Part of a small language model's weights.
Size: 12 layers, width 512, 8 heads of 64 (4 for keys and values), MLP 1344 SwiGLU, vocabulary 32768, 67.8M parameters.
Architecture: RMSNorm before each block, rotary positions, no biases in attention or MLP.
Training: 775M tokens, 5916 steps.
MLP neurons of a small language model. Each row is named by its layer, matrix (down: output weights) and neuron, and shows model dimensions 389-452. Each number is 128 + 32 x the weight over its row's rms, rounded and kept within 0 to 255. A neuron's up and down rows have the sign that makes its largest values positive.
A block is one neuron, or neurons of one layer that tend to fire together. After each block is what it responds to, as a language model described it from the Wikipedia text at the highest values.

L7.down306 [155  99 118 114 163 139  96 152 152 117 109  93 129 139 158 146 134 151 212 101 161 122 146 151 187 124  85 133 103 145 100 119  92 119 164 154 110 157 174 159  89 134 125 150 121  62 113 140 125 126 121 124 169  77 135 119 156 123 157 122 137 104 142 140]
Responds to: Digits inside table numbers. Digits and decimal points in the middle of multi-digit figures in tables, such as percentages, vote swings, coordinates and times (−12.5%, 33.81, 1:19:20); weaker on time words after numbers (three years, six days).

L7.down562 [117 118 118  87 145 118 110  66 185  77 116 108 158 130  92 133 166 209  78 137 139 106 148 142 114 167 123 140 205 153 112  67 113 101 123 150  74 112  81 149 112 107 124 154  67 166 105  99 167 124 149 100 154 198 137 139 148 126 159 138 133 153 129 208]
Responds to: Minutes digit in durations. The first digit after the colon in m:ss durations, in track listings and stats tables (3:42, 0:42); weaker on section-heading words like Places, honors.

L3.down727 [154 168  60  99 116 102  71 120 185 109 119 122 163 121 151 188 137 148 161 127 118  97  81 142 134 115 137 129 202 123 150 157 132 121  73 137 154 132 108 101 147 203 119  81 174  94 144 108 116 147 158  68 118 140  67 133  87 143 151 166 109 143  74 117]
L3.down745 [143 200 124 164  60 113 139 105 139 156  99 100 135  52  79 134 198 127 146 167 122 119 248  86 156 161 107 125 134 163 136 128 183 135 114 158  73 128 125 135 177 127 133 123 111 133 109 148 114 144 124  89 100 124 176  89 133 133 106 128  93 124 101 123]
L3.down831 [133 162 129 154 140 100  99 124 121 135 111 116 104 133 173 149  75  91 111 133 150  87 110  87 179 132 170 197  75 160 111  99 104 142 167 174 145 138 123 155  95 132 154 128 114 114  60 130 152 128 161 151  72 213 167 120 129 122 144 154 152 148 149 226]
L3.down870 [149 131 166 117 106 120 143  72 129  85 115 123 150 177 140 150 161  98 132  93 105 132 144 117 186 161 152 125  97 115 105 120 162 113 115  91 140 159 117 122  87 115  81  66 160  99 114 186  91 127  36 134 160 148 193 166 126 166 145 144 166 144 109 166]
Responds to: Mid-number digits, mixed. Mostly digits inside coordinates, times and lengths after a colon or prime mark (54°54′48″, 3:05.46, 3:40), plus scattered punctuation and word pieces.

L2.down12 [154  65 129  96 108 133 163 109 111 100 114 178 164 104 166 165 133 212 105 138 184 163 138 145 113  99 151 123 156 115 117 167 174 111 105 148 112 177 161 123  99 133 148 122 123 153  72 172 101 175  58 103 115 132 109 148  97 146 181 136 104 103  79 136]
L2.down798 [140 150 130 162 121  89 133 125 163 159  34 202 102 164 156  81 180 112 126  71 106 134 162 151 142  96 180 134 217  86 102 111  97 146  87  92 122 163 193 162 103 103 129 186 127  90 184  79  80 186 125 125 127 137 168  92 102 135 130 147  74 167 136 155]
L2.down1084 [120 133 166 130 125 163 143 153 152 118 114 106 120 113 103 161  91  76 170 134 160 165 150 116 104 120 134 156 109 124  65 175 124 127 181 168 150  92 238 169 116 139 121 103 140  84 113 139 116 119 111 128 141 133 106  97 142 106 136 134 139 152 122  74]
L2.down1123 [166 150 117 119 102 111 169 162  73 197 136  88 103 108 130 170 138 144 151 122 182 107 107 151  98 115 167 120  86 138  85 166 118 125 148 188 158 103  95 116 188 145 196 126 143  76 178 118 116 151 120 124 131 161  75 121 172 104 196 172 132 110 137  98]
Responds to: Separators inside numbers. Punctuation splitting a number into parts, mostly thousands commas and decimal points right after digits, as in 3,000, +6.3, and 4:18.

L3.down113 [106 147 177  91 140  99 130 152  92 144 152  19 174  92 155 181 132 109 121 152 164  31 135 131  87 124 166 138 153  84 121 123 112 134 148 152 128 142  97 123 162 138 108 178 162 147 133 151 143  89 125  98 171 145 146  97 104 127 131  65 151 153 124 148]
L3.down146 [120 101 161 161  86 130 143 156 193  45 145 168 114 206 101 117 126 139 161 127 119 117 149 136 162 149  91 115 154  66  74 124 118  96  90 171 108  34 149 143 125 112 129 119  76  84 122 119 150 154 177 149  68 128 184 134 115  96 157 152 131 158 169  93]
L3.down895 [101 128 171 156  68 136 128 210 110 114  68 197 109 142  95 120 101 150 106 142 155 208 173 100  89 162  72 118 114 136 105 144 165  91 141 150 108 135 142 113 179 119 127 100 139  91 143  98 125 141 160 175 145 152 146  97 180 129 109  45 121 148 119 158]
L3.down1215 [ 72 113 153 134 131  91  62  91  92 122 138 144 143 172 135 130 166 179  80 159 128 170 106 117 153 124 139 136 140 136 125  98  81 145  93 122 166  99 146 157  74  76 127  96 188 141 170 126 155  76 130 118  73 109 101 133  94 111  92 127 150 124 145  80]
Responds to: Leading digit 2. Digit tokens, mostly a number-initial 2 starting years like 2002 or 2014 in lists and tables, sometimes a second digit as in 12.

L7.down1034 [159 161 114 161 114 130 152 135  86 135 167 122 130 104 173 164 103 186 163 149 172 140 108  91 135 101 106 145 101 142 101 109 130 104 147 139 160 190 120 185 164 142  88 131 106 108 129 105  77  95 103 115 133  77 178 166 140  69  67 115 106 188 163 178]
Responds to: H-digraph word starts. Word-initial consonant pieces ending in h (Sh, Th, Sch, Ch, Ph, Wh), often opening surnames or foreign words, e.g. Schrödinger, Thür, Shabbat.

L3.down139 [ 62 102 106 111 139 127  94 128 159 123  89  81 108 190 113 137 152 148 125 120 212 117 130 221 128 127 147 106 153  98 132  70  92 125  96 170 130 112 195 116 207  84 146 174  90 136 111 134 119  96 113  62 180 154 116 170  73 112 157 155 142 153 150 194]
L3.down278 [166  69 157 107  84 101 107 137 121 110 118 178 107 110 109 164  69 139 115  87 171 125  89 114 158 198 136 144 132 138 108 117 106 131 109 129 125  85 122 135 184 176 170 139 105 141  92 112 119 111 165 110 135 136  87 112 148  72 156 151 210 144 108 120]
L3.down427 [129 128 153  95 109 140 171 143  83 115  89 102 117  92 127 127 146 101 146  72 139 127  95 127 136 121 151 120 127 136  72 140 158 187 155 115  72 145 112 162 108 150 139 180 141  77  86 128  90 147 125 124 122 119  98 123 122  55 131 159  88 118 194 113]
L3.down903 [122 124  73 119 157  58 158 121  97 116 129  76 150  98  98 177 122  74 128 117 201 112 163 151 101  91 148 142 151 106  95 163 116 136 127 209 181 119 105 113 112 111 160 125 121 119 175  87 146 130 106 104 139 132 138 130 117 146 107 112 152 144 155 155]
Responds to: Separators after numeric digits. Punctuation or short words right after a digit inside a number or measurement, such as thousands commas (4,000), decimal points in coordinates, table pipes, and "by"/"in" in dimensions.

L7.down176 [ 72 129 186  85 135 175 121  76 110 104 153 158 143 129  70  83 155 158 131 149 141 133 141 129 104  59 167 172  74 133 182  36  92 134  89 177 134 154 162 177 125  92 125 127 146 185 147 113 160 134 146 133 132 105 150 123 107 132 115 148 116 120 115 126]
Responds to: Numeric table cells. Digits and values inside pipe- or semicolon-delimited data tables, such as match scores, league stats and certifications (2–2, 14, Platinum).

L2.down188 [ 59 125 154  86  79  77 104 141 118 131  83 116 145 142 103  76 145 155 150 208  93 184 131 101 147 131 145 142  87 168 107  66 171 117 183 105  72 100 133 104  89  72 149 126 114 153 181 152 184 157 126 166 168 127  92 189 110 151 180  62 151 117 122 143]
L2.down262 [132 120 120 221 128 181 118 139 112 114  81  54 120 154  72 143 132 160 152 161 133 158 131 106 120 103 127 222 170 148 146  68 161 104 151  92 116 128 158 140 107 109 137 117 146 137 123  97 135 140 171 118 123 155 151 109 122 120 119 154 111 147 137 199]
L2.down423 [101 114 131 107 153 156  81 103 109  60 118 118 176 108  98 132 137 132 226 155 136 145 102 118 166 141 161  50 155 120 150 100 144 113 129 124 153  85 114 141 140 121 116 152 172 173 126 176 127 105 131 140 127 130 167 152 135  78  97 121  97 147 168 146]
L2.down685 [136 156 128 133 153  94 155 142 118 117 127 147 181 102  70 169  91 159 124 196  96 105 147 134  93 105 139  91 132 126 178 113 139 168 183 150 133 196 122 139 160 151 102 178 122 130 142  85 148 154 101 140 109 146 121 118 193  89 152 118 103 124  99  84]
Responds to: Verb-prepositions, word pieces, digits. Prepositions right after verbs (comes with, result in, graduating with), mid-word fragments (was-t-ewater, with-st-ood), and digits inside times in sports tables.

L3.down137 [159 149 191 114 122 122 172 131 107 126 135 117  80  64 145  95  90 135  87 162 105 113 124 150 145 131 129 157 170 138  81 103 137 210 162 136 146 150 134 130 128 112  92  95 123  86 132 119 158 159 124 103  96 102 173 114 149 130 145 145 117 176  88 183]
L3.down160 [119  81 157 131 190 109 134 132 136 121  62 135 130 123 133  72  88 146 109 138 139 117 170 129 101 150 108 103 185 128 138 100 150 128 111 155  86  80 106  74 119 109 157 147 128 157 181 164  92 127 125 134 136 102 127 106 123 127  99 110 128 140 127  86]
L3.down167 [113 135 137 144 144 112 151 121 117 122 121 128 117 167 137 120  97 174 157 181  78 162 167 106 233 138 173  73 126 129 135  89 163 153 145 108 130 128 137 105 152 120 161 103 122 226 140 174  30 129 143  93  91 121  77 127 149 194 115 142 145 138 136 130]
L3.down429 [143  75 156 200 109  82 202 176 159 123 175  84 166 150 128 130 148 106 113 136 121 102 118 145 142 189  89 146 141 147 123 145 150  57 123 118  95 134 174 127 131 112 141 154 103 134 139 113 142  79 180 111 151 110  73 139 136 177 142  85  87 131 185 108]
Responds to: Sports stats table separators. Separators and digits inside sports statistics rows and scores, such as the pipe or semicolon after a goal count, and hyphens in scores like 3-1 and 4–0.

L2.down319 [126  86 113  84 153 129  96 170 181 172 122 138 186 118  75 156 119 154  68 113 130 127 105  81  90 138 141 126 149 159 105 110 178 151 104 140 146 109 162 117 198 147 125 112 142 147 172 165 150 109 114 175 145  95 172 102 108 132 142 133 125 164  76 159]
L2.down747 [131 134 125 104 123 111 131 136 165  97 130  68  69  87  96 106 123 168 150 148 156 111 133 170  92 103  46 139 113 104 138 142 118  82 170 165 153 106 113 155 133 158 118  90  73 105 157 122 142 108  99 125 179 177 157 180 160  99 121 155  81 117 129 152]
L2.down1023 [164 144 125 170 153 198 125 137 116 133 173 163  81 146 102  67 186 136  97 174  46 124 104  76 122 188 110 117 114 118 157 124 137 107 115 119 130 122 149  79 157  99 162 157 170 146 178 159 128 107 136 117 133 115 144 130  82 194 168 108 143 199  84 137]
L2.down1343 [120 104 104 126 106 114 141  62 147 133 110  92 107 170 170 163  86 121 136 156 145 125 117  79 106 173  64 159 128 133 158 159 188 144 114 148 142 130 111 117 144  90 125 117  75  97 138 210 100 104 112 122 117 143 106 128 127 148 126  98  86 122  94 100]
Responds to: Sports score separators. Tokens right after a match score or number in sports results, like the cell bar after 2–1, the colon before goalscorers, yard in 1-yard.

L7.down1281 [150 212  87 179 122  87 146 135 202 151 151 127 145 177 105 143 134 139 171 183 164  82 186 144 101 136  78 123 121  85 163 176 105 130  17 141 152 151 129 117 159 118  94 100 153 166 166  81 113  74 142 157 145 143 133 119 180 155 187 167 108  97 142 159]
Responds to: Year-initial digit 2. The leading digit 2 of four-digit years such as 2004, 2019, 2020, in citations, tables and dates; rarely verbs like made, leveled.

L2.down112 [188 126 149 136 112 108  49 101  96 106 181 104 149 157 126 139 128 110 149 165 104 155  89  96 156 124 161 151 162 164  70 128  82  99 150 118 115  67 111 116 157 158 139 150 105 140 148 162 137 159 143 120  66 112 122 163 141 124 142 182 131 109 154 128]
L2.down794 [119 167 153 125 184 147 128 141 103  99  70 176 121 155 138 131  87  92 155  93 141 162 107  99 134  88 140 145 164 154 150  81 157  71  87 117 209 150 151 114 144  92 115  96 152 143  91 135 112 110  95  98 138 109 166 121 117 155 114 122 138 131 124 140]
L2.down1192 [153 130  99 136 152 155  97 106  81 134 119 101 126 139 107 129 117 157 131 128 138 158  92 117 121 130 211 151 206 130 100 163 136  82 115 151 111  90 181 114 148 124 164 120  83 147  70 122 117 136 138 190 113 137 128 108 102  95 166 116 128 136 128  95]
L2.down1260 [106 144 136 137 133 138 128 166  93 146 126  93  79 162 108 119 157 129 139  97 175 140 160 147 133 159 193 174 140 102  40 154 118 106 120 121 148 125 109 130  80 108  76 129 130 131 167 159 101 123 128 165 133 147 173 129  56  78 174 143 122 130 157 188]
Responds to: Digits after range dashes. Single digits opening a number's second part, mostly right after an en dash or hyphen in ranges such as 1986–87, 853–869, grades 7-9; also list numbers at line starts.